{"n_layer": 14, "d_model": 576, "n_head": 9, "n_kv_head": 9, "head_dim": 64, "d_mlp": 2304, "vocab_size": 8192, "activation": "tanh_gelu", "norm": "layernorm", "norm_place": "pre", "norm_eps": 1e-05, "positions": "rope", "rope_base": 500000.0, "rope_fraction": 1.0, "qk_norm": false, "attn_scale": 0.125, "bias": "all", "tie_embeddings": false, "parallel_block": false, "init": "normal", "init_std_qkv": 0.0209, "init_std_o": 0.0, "init_std_up": 0.0209, "init_std_down": 0.0, "optimizer": "laprop", "lr": 0.000407, "beta1": 0.9, "beta2": 0.99, "weight_decay": 0.18, "lr_head": 0.00561, "grad_clip": 1.0, "warmup_steps": 297, "schedule": "wsd", "decay_fraction": 1.0, "decay_shape": "exp", "final_lr_fraction": 0.0, "batch_tokens": 65536, "seq_len": 1024, "doc_mask": true, "train_tokens": 685500000, "steps": 10460, "dataset": "wikipedia_en"}
MLP neurons of a small language model. Each row is named by its layer, matrix (up: input weights) and neuron, and shows model dimensions 224-415. Each number is 500 + 40 x the weight over its row's rms, rounded and kept within 0 to 999. Numbers have three digits each.
Before each neuron's rows, "fires in" lists the words (lower case) most often at its 100 highest values on Wikipedia text that the model never trained on.

fires in: "and", "or", "that", "t", "6"
L4.up1333:525516507490515485501511447509560498499592501531465505437558490491508461480497505568496459444508508548524496505422521540446491488534515540506539481541496506480492491517521458466411528550564467461472487529411497502548530443576492478472513468572481544493438424539492544445425546500519513478544494504505574595498477485529515518440500486571521371464505522563450530493464532525459445531449451481494544556520501501505526541491522497506465556530515466540552571583537567536520498519497532556459530519500580521492483561475463493476499420497478594511537453446475536567468448515495585530

fires in: "on", "of", "to", "in"
L4.up1286:451511442502467569467508534475518518489455457543574566451494498495512488520546536497464501552478516452527561581491534561439442420568571496493519503522492502519499440541499558496570546406474467553573548485492536552471522495488552556503406553533524500595435505462561554486522533504538468462531551461516511543540481493566465522560497520521516525555452431480510494492522407499457516515494497467482555472495499555433503471470513529538505482450551467534506491453494494509489556483473502509569462551515532513495408448514467498468496508462562545538521526549463466486508516493463518437

fires in: "to", "from", "of", "by", "as", "very"
L8.up1793:440501493506459493503533540518454457469533500456500529461505520513486477516497530558505513534591474481472564510476455541459466554448502535496491489498528540517513513496559570536542492471565542581487520460454475603464519478502476510459523548500464518525523485486468457535458527531492510458502511473502459459496487585469502448526480472512447563459441463477463542484512503500429481536527598475564479535545493485522505502469544473521484441455576448541513480522458470497537518565546507436513466494483498510539480515479610497462515423571463497424551479442472479505563560534445547580

fires in: "with", "through", "by", "include", "to", "including"
L8.up1409:439593523478530479479528492515432475443412503437510564500526540503465504525504536460545468497544442501504583524489538512456482486481585471472465554497597562511485437437406477469478541482496607519502524526476521508549578515511532451476450517507487543554533476494494533486413550469565433566527503509500548525523554463504474503420547542451547538511463492456503545437525494518470509558522478528494552470494566497444473503538504455530468449506519583491478483509455492498515524520524511526467578498530558458434491588466491511494463458545483529477450467459506490494419486588434543495

fires in: "as", "most", "an", "a", "only"
L4.up2281:509543475495477471482526505462527482448523466475538493535525547510511503484489465500542542482574496461489488565519391469512489486499559479531569523555483435478521500538474494434477541535600480474490525493503448457569464512436506522458462513512488477480491471532500491529431579468472493590493561463489495483509484544495541444481413448489565460473508476590517489568562496458494517487498411428503481570497463501498558483552492520510496523490553568600541451558492454480542481514566412546506579474473493456575495551485553526473536464528542491559537433462466473553430423516518502470

fires in: "chicago", "its", "ouattara", "personal", "strong", "had"
L4.up1719:516439461488528546530580511494463486536541395538531521541475520539532498465534494499497478514615544416528507565483499481470502511557471481423535588511465549445512503443482524450567489458456516466461505503519483432478510520511563483496508608604441565526569510511538492543491548494549443494486483484413536531523429507435473544479526513510506525496514476474473523498531469532402473497463511476499454586451531501538466556552534440535483456428413506559499468526427486488463556568499484498508547566442485497509450491461449515414494458546489551607554482442454505450520409481477499539

fires in: "on", "various", "several", "many", "of", "among"
L8.up1877:496410438428523522504438545483508498495476484492519521428441507554450490492507458543534477456555536506432469492538446476571549436562511522469516621476521554457528459544502517504470457523520470474473543473508495492486571499482467504440409536493550519499486488501497504556487500496534480561531440514467501527474531466527496551490406455463464460483432496441491583497491509499511527564526538448434488516504422578545523462511505481525531541488519534532508475498548499511487499505434530579474565458483522482492563470492468492471555475514497499445479469574474497501461504503507493517

fires in: "including", "as", "include", "to", "included", "by"
L4.up1143:557548469524505554480445474560494487500456509489453556508518457488490530525593511525545435519509531488503549490496511455512498459503497469491471457499577556543545522545464534497431554400510411539473505551506515455540518548457452534435514532487470530476497459499532508442451629502534496503511449508506436505499450530523597558541536508492514522417489494493506500438510510485556458541468523459488484524495508445479537495504502526563489531457523490508488449511561485460533570529574524495615510498467546488496509464497456539558488401448555558518497499440444468573490447564473549535

fires in: "began", "while", "and", "after", "was"
L8.up1173:542585532478606508426526457636572466529454504528478507539486522596489472520419492538483509487487441381422512561520467551449469511576547442509535479538579536521463454452493497543521467442597505496480478512505545480476495546499541407470542540469492533514479494466537500516546544523549567525507465459476548462506507537543462536520495515543466433526500527538546519445424437520473448552432443498522538567532499493520495435469428558518543479485505488456556445533479506537533466472431514435483496489550538459466516520533477468470541519472423565494512478498498511532563576586502433538

fires in: "and", "by", "or", "the", "mexican"
L8.up916:457488517488496495561500510493497518462501487554515521477487514532562501508526524534506526469524505512487494515609518504437497498485426497499523476453513541455470459513580481393547475493462532621525445594465483555544472521530445465431535488518466550558438434521520469503535521513486551451473518509491549495566459487534567474470477433463517421442464548517482604449501490535517392493505493509539429473451519494442603505598487561541481500458490491537542545509483534471567531522477494448499583523571512499495512491522438543485513455555449441469481524450452475474522523437549477474

fires in: "the", "that"
L8.up441:457483572542503527454508501468552495437517547511567521452492410518441577473529565536472576597503533513462488471564486526462487450568505464560472488420437498482471472576505483507512514478503502573482548444494500486494503518461463484511430528521539561555456544501540510461518583494467462473539468466422499500507492462509475461488471430447507513434450447565534556515477477520529527529455557502447465528436548507520540497475475523495509440481500525500574505511532531548365524539543478520516467506522548514459490476487474531518511511487487407510456529546515492526504591530535512444

fires in: "it", "other"
L4.up860:486519474542482550456548511468498551479522500523494463487508419455491509499564576519498459507423546490511523521513489539590623533476542457500496495525556483465477483482586501452497551456494434506567500415464485537467497502530584533460537473536534508513473593492501523504540511440457463453506392457516529548459477522469474493444509471469446551468445419514500467547506558569510467557540513542530434500504449550442508506470481547515480524543482509449529495515469521557488527521519446402520523457560549461512463577504499562542435464484439434549454463517543472516468409512502464483

fires in: "to", "2", "been", "1", "first"
L4.up109:520524534557482510446496515466554493548476466508522413539583491471455476511487517498508459467481466430465574547526480497491516536536617476585482453490507489498457498544476534463492566522522484451480484529513528406442475470484547519459593509469586503474531546451543491483493571489491491531559489374494511501528437457540478536478533428514562486525509503531471470510564485471587516497532515467479522505571547510474529517527532533515459495513452527481586451552463463523533482479525446465544490481444517525440502489464431556516518510468527547558534447501406469489433436538455556548

fires in: "with", "of", "2", "for", "featuring"
L4.up249:496510428487544558553483538425515494481527440460438535506492508562479517472486530488570531492546466468540518459446481503482531522500496488460558535542534529426464480451457463484445540499483530482477497508504533476481501510444505589502516540526470560483508478458503552533525529437490500495542534488512469563513507447422505514503481445562508605538506435459512498549505458472482509498576489443504486553455507506434502549472561468545469593486512490561514530460482470504495493552496507457518534486489511526564487464510458593488524441498544500492514426401480525538475467423483551484

fires in: "to", "the", "and", "of", "as", "also"
L8.up1452:543513494525504551455511540481517547504454497451459547489533486555497464468477429535558444534521473393511547408549472476406528497547485556528561490441433503490489539577532529528519480450568499531524490540561497448514538440429460472480469498504532566484448524517491537578554481457505536558516520489480505534491461452537462497489463515526534542522487415465482510530482533517499506599537502520553442506557486542527552605561474465547448534413499543479541565525454551502515496543538429544535523499583473558494512483481509473458538491546501509502550480503517444473533471515469527600

fires in: "it", "is", "him", "you", "me"
L8.up852:519544572546492482438495455498541493448513496514534479494520485487526407481488468478526472516462493444472511496520432460467508528409455489490492557561517485439538484551540498480517478464480542531465568504517517513534458505530497518510542517465559523592502502521512480521497538424574467555510506473549554507540457516499487546517438494473463551453493544551564494495519450532522498491488494456430470499456507463458515488491560455604501486474482507492465488535533480597498526499553518468473499484477464491553521490474487503477532554494505445500482511502505452412551463524471486572

fires in: "two", "country", "three", "personal", "to", "year"
L4.up1186:487466502499521541570525515480488526520509551469437497515495496540496463493564592513476475552463465585503438532470548551519510479614558533463419483468526501493528495482536488549491534520459514562468522539494559516507518564430491460465508488570507469506437540454570486496511506496498471457575479539508406512461532427555479537461536481491474482384510473556513462544513483517488529413590491447516513544487563505527552534477549434525431492464392609516486481486542490531478510467437519538525475562417526509508526509513447500427551532623491467574445476529494409534455471530518497529

fires in: "also", "to", "of", "released", "they"
L4.up1124:498417472472492502521445531473520554543483449527458517450523448431512476536488471499561514537495494512473520505440419534480451505484500560478510557477476545425478382569487468471517520493493509538523468483464416452544484487462494465476478506577513520519455480574515554487522527479505507578484473466540502508461457455513478510531515480544518502528499484497454491445578542502503526525507471526516495553495504517452554488503494478456531498521494570519469522537504550492542529486515477557526507559570553468565478544420472521450591483457523515482537479503522544498462483499459448523

fires in: "can", "yellow", "do", "to"
L4.up875:548581493521501482456561525461538484517500497485518496544549504530483478486540525521470503522508565446545588541523477495468496538530516472475424556429524494486486470564479577483420515445465502492476476558551512433499573522414481528433517491467536505508406487454508468511405514412470413436569453446491487487506499470604570528529499460546543530500496503495524507508540466501445480470506467453512563481465492442439504497455544486527461478536491492505519520527522454489541510513417531483544539509506515521447423559503448515495493448531502469478504477481511497524520402506500492498

fires in: "one", "episode", "to", "of", "st", "as"
L4.up506:583503482562458493530467537474579522526445472527509515500415471476498531449556584468557455461510509485417529552506496398452547473458523506496463490558537484500455433550503496545478565466531495529477537504416487580564465504489497514528501490504478467470504538523553519464513587462477498448545446459542509481508542394538468484514467428563523479495464461563511496498495417485533505535478431419531540489464511516540532514503505536529499479467552549474497607506490491469494460466518552446561497586504471441481484527481492519477478439507484531511411558473467529605492500543506486463

fires in: "not", "had", "be"
L4.up1866:518487535444458383497501484509557470537401531487481474454445455529483526500510494488558564469520505538462447550522482504463437484489481518435515590542527472490525466492548512541558512469548477562497533453454482562524507565573444466472532502502457469536457451536521522522473492469583511451444558504476483501569409467491512531552512482438528534475461511525438514551530444485518467569449468556491435477485471526493487560495477504487486455423510492552537510590478552469480522501467483472438478538510475489381450551500407560529565552458448507544470439475489553492552495456461497517

fires in: "as", "considered", "be", "become", "officially"
L4.up18:507537468485462500474488487501575474516471463511508495473524528444449493500502499463475415476506449463427499547477401531532541450517548513537536483481634553483509509546505503433478523453602468488458551563566559515527501536488553484500534491481558523505498482524501452533422543452454411563546515537500441496549451450580548527579424446494571495519513521509457466494498517484477502488449453525500565465489502513565492526477457495507491508459493570454469473559521481523505486509486482546529537561450446465590453535521483493475618495472489550530478487494437489475393485514557551529

fires in: "more", "most", "become", "is", "became", "very"
L8.up442:493514446486569414487521507518507498537504429469477479525548502452465460566567529510438496543465461432481504584488417491533476513501539472484522525485530493482467445496506549459465520434549493511428521460505472550449558475563547439479514561577502428486471515522495558520472541473485512532488402451474474441588520453536471477597513462507527504483408514498535462488499471545489499518496446594541415524507524522414513497521460551465515507453498516506582432510549485533523500482505548534524580508507531467487510589439460595522476480477424465537570448494538472542449549464439551529

fires in: "of", "provides"
L4.up1893:487559558507499441538514420533490535519520464453488516499517474517513489445474495480590569460486499443556523503472523494499534546524484571450482555506485533532524503556537505492487533440500540499416539537472453568456574512449483483528492540493434594495498543477536516486464564431547485534516473422449496474513462564484519496479459472467516476387494503500424501516500519523512556535536519435438430477410499547503471523538494529534509560561480531453447478512562471487545513550446494479481491509517483498464476478390483552418496538522499452564531437499514482462494485478468478511

fires in: "member", "on", "intelligence", "of"
L4.up937:553453506558494481506498558513564544483512499538511540465530514511452467505471485557475472512516488428465500557469460430495490503499468438553540496508537508507460518516468543482503350489536534520481506446480532513454507594429534514543519579487482489548555504505535470492429460503580511603485481591556525540594465465503527503561551479473459487489515512502493499495506518427517545524492564419438458567524475483554512550480513514501564560420449442518511490507544498558548508560536568526465548525506514420512480467557527512445491472504497436518531510451494556487483532502510507495

fires in: "in", "the", "6"
L8.up2107:513484492486462452460454494458519469480455496549478525555554489530448404441495566536536436567527522491490424554508500536457479476553491493501536537433539475485474529483509532524444515461502531451474533477449477476475555479465535489488563517484445489619551497478507519505488516558525426462443442467426521513500506525505463477473416445529497491505497491519477539530509489501476528459549514473434487458419568515483518447454449527503498556490534509522482530541466518521458488536519445540473516546538523520514499482451469415526513531509545533495471506492534479494505535479483478467

fires in: "before", "of", "since", "by", "from"
L4.up184:490556471507530550478512467516537504579524449515504585546442487572506401453542559496471541489543526451469503598536541497507466484525552448547538501559524454555574516494429543530482577480532462442515495474504527489500549503491569494468518541548535511537502496517479516498442615486464456518560399492467516524491508488584512483479475410517558521534484496529505539501477472533467468497492518427567538575465468503512509577443534570489501460491513515483550493510453536501487471551491566511541505513436544554520526503527449454454507474483446489490574444436471498516530522497530524530

fires in: "to", "one", "by", "also", "that"
L8.up135:522561421539520524465467471514491539518486490530474514561460507526563498438464502499454524548476513536404475525520465512463472490498456544497474468467518502582509497456438477528516457535469493418484487497479452481536467435474529458394465584553533558521553514511566517522482488446376487530505492504443494505523535476540552538473466455517472516504541510506530500420555510561478530534465525453548440485440495468461485553532508485489540607508458512526472527526476505517489489443597544477560565537490537580511518530480517538447559523524529533538498528360442502541515493455478519477

fires in: "was", "and", "is", "were", "been"
L8.up2123:567546501506429443488457434488540513546483505495487521594512558486535460513495447522474483538508426544506475482461558486517520533489493602527387414466513475509516410458505480528446377485559546465537545444528508449527527483496550450563483491495506497563522497499522477504564592516562533486597463484444597502532495495589518584505456413536483478465545492524486513442484490453475541484503497461567536530502523439499435545484468458547454518452484511514546519543535552524529510524498526540523522536581498579568487454505518513528434562456547526513483506547480495538481468494513544490

fires in: "as", "more", "the", "an", "in", "on"
L8.up1015:422473459494479455542517433500499483511598494577497483474466491586462461508502495441523494472558500493489483501520419553416554440511457512509558538561508533485553476548500566513489481439518499495486502509511539556450456509502488517483504519529512506517515470525496471546432526486522411524524514466515467506530488486487534527539459460482629461563484536476578556561506450507492504499540430438485462557538551470437540496538455565486567462473567514586579504468499563556604499491529510513560541509535481465558524495464541575509547468545499482486589477465460493524463557430547498489

fires in: "based", "name", "it", "spent", "institute"
L4.up1952:494474541538445515573503442554517463419530542568493574524436424460526462474502502460573498478474511490497400510474484612375535455528558515529517471531517450441522479515535449440542498451597433461558504521490414548504462502523464516535565433512501508474525557502552504509509512470427446557570613432560483491448533444467526460571510476519494516492534517535465479543476525475454496534492505488532515454523506468475547483440507472517580462459514535480539527476554471510569394521452510457469491488516517515493510497475496510491530516455535428508455474467562452496517532495476504474

fires in: "to", "not", "or"
L8.up917:445503438496494516433433496443544488535584448488507503426492530557499472439548546410537502446508464430553556543473456509456464464525532513554510537425605491487530480517466466513479501521505519462409504526519526455485487474513462533373464484535509464554461484585520523427498574494478384493533512496494534550506475504592528582549510448635515505447497527521393480521560480493466531466568534459535509521475494420475498467427527469529473577458468576507585493508498521512516568526429512458587473510500522536540509456524501526473544510532471438544460416511455460573506505508542600440

fires in: "station", "on", "later", "railway", "officially", "york"
L8.up636:459519422524576497512504395513455605528460424502404425512517483547471497490454490560521491523488489477468522502584565484406512499477521523431532506458527470579467512466461529450479528539548459524441498521549436471415557500463512477476559539513537476535483560513587417442480519521477502496482466508477470502506488482487517522521495544469492555507502512493545545525434484447501516425546547532443523580382538512558551514451499578535513461446519477520482514467496513544458489491467543465493509573580556522464459493479525508495517525483520484470569490486464508527467448477514569451

fires in: "south", "within", "district", "southeastern", "north", "northern"
L4.up1511:499436409489442448561505415487524520491539526511431533450477471537484501511493450502501549503505466473459575511545466511481452410486482497437487491519528509498453494543441504397509471534525490555493535502495533508541481510502439514451482489535482518504529455443555539570474523443499494543553578546497529487538413513478513506442400455510472460546415508455467464482469481483469529515454413455441496504485614511522459421505498591539508517459566450524556508504456498479475494480468502545524456500491579512481486499489428541518422473577506482527522519477489496612489499543534482485

fires in: "york", "later", "chicago", "detroit", "to"
L4.up2225:485479523606548488468526451441500529533518455426522452435482511574512435505448489491528498483472488453509453549493529476432480532551395533529540517481528495476520583495482543490512518563537485499475518498480472484563528484505529479556467486473490543529492443576478467577529479500519483544499514560554536522525435500525559509576483529530477460530563496511524522515501446517464576491480484431539490518540512538525423533483499466493501481479496478495546516485396531550464468450473478519474522531569522512476489489490446524530537517515511508486517474491516421476505412463479535467

fires in: "of", "only", "over"
L4.up15:406564502465415457604526535513459499510446526521505528534476514476496527512492445474534439501460466448596548494486491526536490526468513575472531504489467542506529525536497521477420474521436476463480506578474522449525512560459516506477439492469515475497530494475459466510496510491468540460421528530477557491511466508473543473505469578520525548535431494592496502553514534536449464525508517541425471517498477464500452528479471568530412541524485496477478554531462498497605536531548472544462569476477432554456442502476459509499480496490513495457440477477436475522506515430499553510

fires in: "was", "were", "went", "is", "the", "s"
L8.up2259:541520544549498477465555474523483508442517503520518514544516474528475468488494529533485473490478565514471539509462548548411490510504468439498524568536564487484522492496494538480449479394604513503511535529527463553429522480489526472460533465494480504506466457484478426540432462459497444531451450466488520549568470506569424485552428505589434503481484454528612526496515498512482479562439498463433533489486563516485513512506590448565561478440514464460489498489479533495535489550479456553550475533554422441491510443491464568539520498548463544522462459403569420485498471500533498541

fires in: "to", "and", "also"
L8.up2288:480533479574533551460471508458484459459458496497582535481602526537513531484484608480508520509599541462524473548470542494454479528522565479539468527401455510498470481537472465486486537576463538500480478542459551468448499495507491561501428497558516587561464521534528483448472532424500445491607555493491541498476396507532473527465538450539537482497537414574416521478468436527547499519514521528512502486538573492449500529561511539522426501502496487483509539533495464517494544498486537523497443487578525550479546492463434447472531460481501488501498483549455469501469451520517534525

fires in: "can", "over", "could", "not"
L4.up1401:497535446493478468488476493507504505512512546539512505468509530579492495495542470491416543477467503421442467566520484559481499508505438499517519495460502471564518457491483494495485458442518463420443536540471456501444511584491398430478422495512468467581453450485527555466491539481502477440480503482515486536535478528564547555474445500546472530528488507486541503508426463481396484500521477544508486544487529505465516507542432589422554495467515521453484478551488553496509543491549546478511463493555515470490475479437504477480534477538399510473511448540531505497467530475555503428

fires in: "and", "with", "of", "although", "segment", "since"
L8.up1883:531509511506529572448453462493493493549472551539525491420510519578468422513553545551528504490516445443558477500494501541523501454518466482479521513492538490472497452535443429528442529447502537476455523464509473494481521587525506515502500483437521559512484403516540496438485481424474389493456515487545564492498478506484479478535489508476448500498480523474456495458404459461539430531524507456468489466468589536467437513485564464456531490602591453605461464516561466473531585538491519556515545475491496421526476560482464494520589504530476506461471385482576572527495467541507514486

fires in: "be", "was", "is", "year"
L8.up2214:483554430496514464515494564492470528415594442503499490524462530556517500559469483486508501448547464476508505474523459451496556542538508476507516468484482507553524512471462520464538473489450534418514520540570526495480526478465547545530521501487466502498530479534452455508503554480537462456519488455493510492446530450567576499482519489464510456507501395417503553501444509383442521532498466515486561558501485488471485475444498524531495448444525496503447503535461521503520529505493507516529493571408444460526484451517446555501549580486467450502456455465473462516443468553453521495

fires in: "of", "incumbent", "also", "further"
L4.up120:511510464496498472557541520475503539472475473487481461560499412506497459505460489499523529426431481523487541551454535419524510526508483509513455511441551530485497520548431496533494440548421498502435502431519570532565444404490470545489527481478516558508513499513524514518524478598451477506474480416455472447479511518442537454484572491533552459506531510501527411526530506503488526561511503559498455499489543562540510517529540481416474512511457447468522500518485491506527478458502624471498630518573540511576444464468499479462574490585508624499534462441520529525455469461459537498

fires in: "as", "at", "8", "2", "trolicaphyllium", "may"
L4.up897:463620457512424549493488549500466562545531509585511469473631428553480498542529523487493445468516430480468552500620468436459566525470416514407516528466523498536452538450405504457501490569468495484458469483453460525510495452530563553475515474470497405516483465426474536541473494512535529487591524464549517494577493523450518473559467467463457435477500545518516445500428484455507520431516478536522445523500489463546504538524491517484522453457397435492548588514528535523449495511533480489494535509488465471492493449549508509663535508524523471493488549461504485494492526469471480534

fires in: "a", "of", "the", "no", "as"
L8.up1547:489470482514523491567522419412486491551530417476425484476482411550508445441520523564522552549523501463482483588433513514511491456566449519551501525463501523519578494446496600498498541470473503527476461589516457495498562523464520542510493555542456510567517560497479549523451626544499405489465476521522525490500522477505564530497407441521587537515409520510520512545448493424450518514513484466457480541433507495458549529491503527482451451482474501439478526465553551459521543434526484519546586530520497553491477514430475539524480469524546507468477498463421481510453511486521527484

fires in: "a"
L8.up1119:474483512528547480486525485524530586502470536448480509540487478465532531442499510639496472471500462513468489562501426467532452440427487543452493499553487550572573405526505492536502480500441530523513522448534459522504501488464446456425521450506513491473487474560507514526495518521454495496507414602487545512426482456504407502448554539523444520469458531586479427497529538547507469507498444525600478476455501460469528526463508508511475560471514520454572595500578482504408500630511564530487528616596488523474492539410530504455438520463522543488465511503509510480503503470504478470

fires in: "was", "been", "of", "be", "number"
L8.up58:445499579596472455492514491551497450500474458526462470430531503470508499520556484534487450492492483421477493535494480561487432553531517484491489522537545497495469504518483465488523455457588486468529500529511425510503465525500523557529523546492505479474497572548531462476493491517562474452564503443522470415480518508510473460437480441464498531535514454502515506538475453502524457448554455512528545467485523585545559472553493565518534512477504531442522483525486486498503507488439473600514512512499524465500496524509516557483524485514495524564466522590495407574486535467525573548

fires in: "of", "over", "based"
L4.up447:447460484522414506532485543536567491507502552481484539525549531475563616467512458491501478460447505432586554435479460528471507457474540542481516554464445543518499486465514499505513465477492568512497525588503517487499484485524513552531453502441514473450494473476508477504404494519455523489463476569443553435488505538481481484497490539534494528497519501496515516450504567501468579568479471536496519424531458539506485515456523513503426545447500526533459540512512525479474434536475486651472477490472502390531502503444420453488390512491471486514461546439478539570528496451454538497

fires in: "into", "first", "with"
L4.up1725:530452496525467495443462496523493432477519488451571545508516456470492510445454558550511460430525500516512544503527444495461561495505506530580526503533442479517464462580587520513584490443472559475560453502473551514509589504497514554432541488531447480552469505476474458541535513523548519509530512484463506443470544467569511439405422515472497434501475470536526445529463511497546535489518486519519523545447487524546502432598463473493504477469465522534537467443500467596551527456514479458472502485466450515496485384507482526474465512513536537569500540537560592475534443559477504515

fires in: "and", "or", "to", "as", "by", "on"
L8.up1191:504549442573543461549485414491532455501558447457572501542478478574512564476487473494443511511477466444466523538430438489490461489531498450495469563501448479498544438489475451476465451436611525529406509489518584468517512525473466517476494565504502514543535479551458443527508564457512462482523514488525482554520490425558445462581438488528572465498562497468428467481516476507512530472574468461502532479530601518460514436500480471532461553471534529430493474603512463553605499499555487493533555471553526469514514521487478496482535485523508548474551468503442525502421553522551526451

fires in: "such", "of", "known", "with", "league", "even"
L4.up970:489472502552603579515539472479527464518526487461513555451497496526404524461469503439535414535531523531502592434539450532412598495487482507469514571516534517483497457515515542455500484515509559501489498576511530531540466504464502512488465438556465543456454408448556545477486542501481467527474483526578525529565480464581513495505438521470525580488504447427441550391462450482498532507495463461526484513456451535614462517618487435432549504540516522505491463513503501545525573463501529567510513521487553470498540466499454483542506521512527495522495493535490471542490495461505508423

fires in: "including", "named", "as"
L4.up1962:464490462552527567393493590465509432475463410498495507518537544528509528419505463546492531521509534502522552511379539507520559525572516450458484544484485501520537494502514516468424549491534549446457437500500492485549490498495476480449525483390449411423490487494485514562481435534489477522495491565496566465533525486485446486492520508471488468487479495508509483475467460489611527516547495522467413473504551511471508516529501480499530514455438478565474502481542564546455519422507495497542484516479494480495489445481472434525447486476508457561537546554465480477466431502468476516

fires in: "as", "of", "considered", "time", "in"
L8.up250:470456599487448461531515522478530508462515461469497474526512542505393528503555477487467459512491445478500543565491443537534507481577505452496479493436512495578584472542509499519466456465495489554417518518522529551501518497497552469513454514467411510555535502577531465476419597534492457469578514448527475480504540525493448563450464489423512535463442523475520471596502523443442470559454494470448476558544533543481526499488529574520534530456450471491501483506477487510477518512564389543523483519536510526477501500521506554500576443540537583427444510546539498532450534519434541450

fires in: "with", "of", "from", "for"
L4.up1031:554531481528498511459541510537505480542446519525428577483505446509505445463500526477546536433483530489482525571466447530463474465600513495532507468454482460475475492520479566433444552481531449494474558449495527485481571523464498475466487525507526519522546473496477546482481520483464494499522528515502556570532453426507510484584541441597495530454521406500533531511521497496501531495556492430510543564490553538522493489516496547490521508405474595503485509446517507485532554537425478456518501554510468499511534482511523539523450446472538408497512557505530512479440524502532517444

fires in: "over", "york", "on"
L4.up892:508566454492483481555592450519437412584543535594520517429509548466508487429506482502484419544480470528545518545487539441503545505472521443437467480542499544457528574488495550456491448488472523483441450582490518409520575499480463518462519491546514473466513466454472433509477461454544467511489493514423529516550471496525507540490539503413531456515458512547451602510495429536527479500543487586461449507501512510514478566492481512523507487502483535506452523531462538505520525576471502475490517491499497508566459514499561517462537605480531493465556469419501486537433475472494494525

fires in: "was", "is"
L4.up1164:485494560466496512425477448459447493462500509439538451559504553546534577503524545496476546507500483443581514498491439465482516532570525470512499542503585474482509509461496527480471490481512506540468492507567486562428541552542560540512512501567547582487487468499517501478411567532492448515524570485548483519495471526579522539499481428486546548462403467466507489456556472461502434462565479523498522434466446523499505558547454434512522485393476503509504497523540482537501441500460413534468547509480487533489453532497427542480537461508531479580526498494450460488433455506440511540

fires in: "as", "of", "relegation", "given", "ever", "apostles"
L4.up1977:539508505492554558468534531498539503551532486557511511528493538530519402569498466499482455488527541524447510521455453505534561490537543444525483477500482484490559515516425464500492556511521476511564467522491441479435505429418456533417478555482514561459475559494457523578564481545543522491492509524571506519554509479422476497475496540465484437561494525528505549550503497445481416483561473431506443527478512533480496586535509489500547531474498508485547564566482573543501479474484467544529483526507475560449458501467461471499585562473530430476500560473501449474536467448499473486

fires in: "which", "of", "personal", "at"
L4.up2054:516471446496495519568452525480497491547552461386520533498460536471530503517466513524545427517490531591532486538464545521489482567427481458511581572513447544493464521520467535506487508482501513464521551508425543497536439487512549546537494436480565562459458510472536435535499540477429478523492488478498549488572458531509502469441514519517493506492440468463430522448557513526484554567534496516485485468509542534564495555439452508555531547517499491480491476544514506497512463507467477558453557555463510553512533483445508480502475505527485512504477455463549439528470464467505506453

fires in: "a", "life", "other", "primary"
L8.up569:470508527519508527530568527470480494423559468495631540476488471494549516568475567507480459488528473542498530570518512437455396499510596559475479555507508562571510436487482501533470445495487503508509526455541480493494578498485460483499458443529517555494503469563558518530417455500508464503560480512491443429468432500452484595478507460537443516489450415554487465486483436492491539567489480506506479616471514535491498465447534488471449489520443529476512497452505460491526565423508543492498511504459476454423526525505469494426503537567506557509480471441507560473476486522536490545

fires in: "who", "has", "had", "having", "to"
L4.up1044:555600448482496489450472508466514461522445458554566445535512567509427509482522585504475523493506544444541569549489471471467462471496500459497472547507537527508453504550517456545433537512516457435513473543535462466509496476527465491489518523446577465517440525533499512450414570491442458505513490456492447460513414519547541548485507475516534567489540499503432469547531510555439493430506530448516511474494529438464457528450517438493469473408528531531545483529497484488507577518500518507530471491521494611496528469531466521483541530556469456517534465503499487467479478463495562476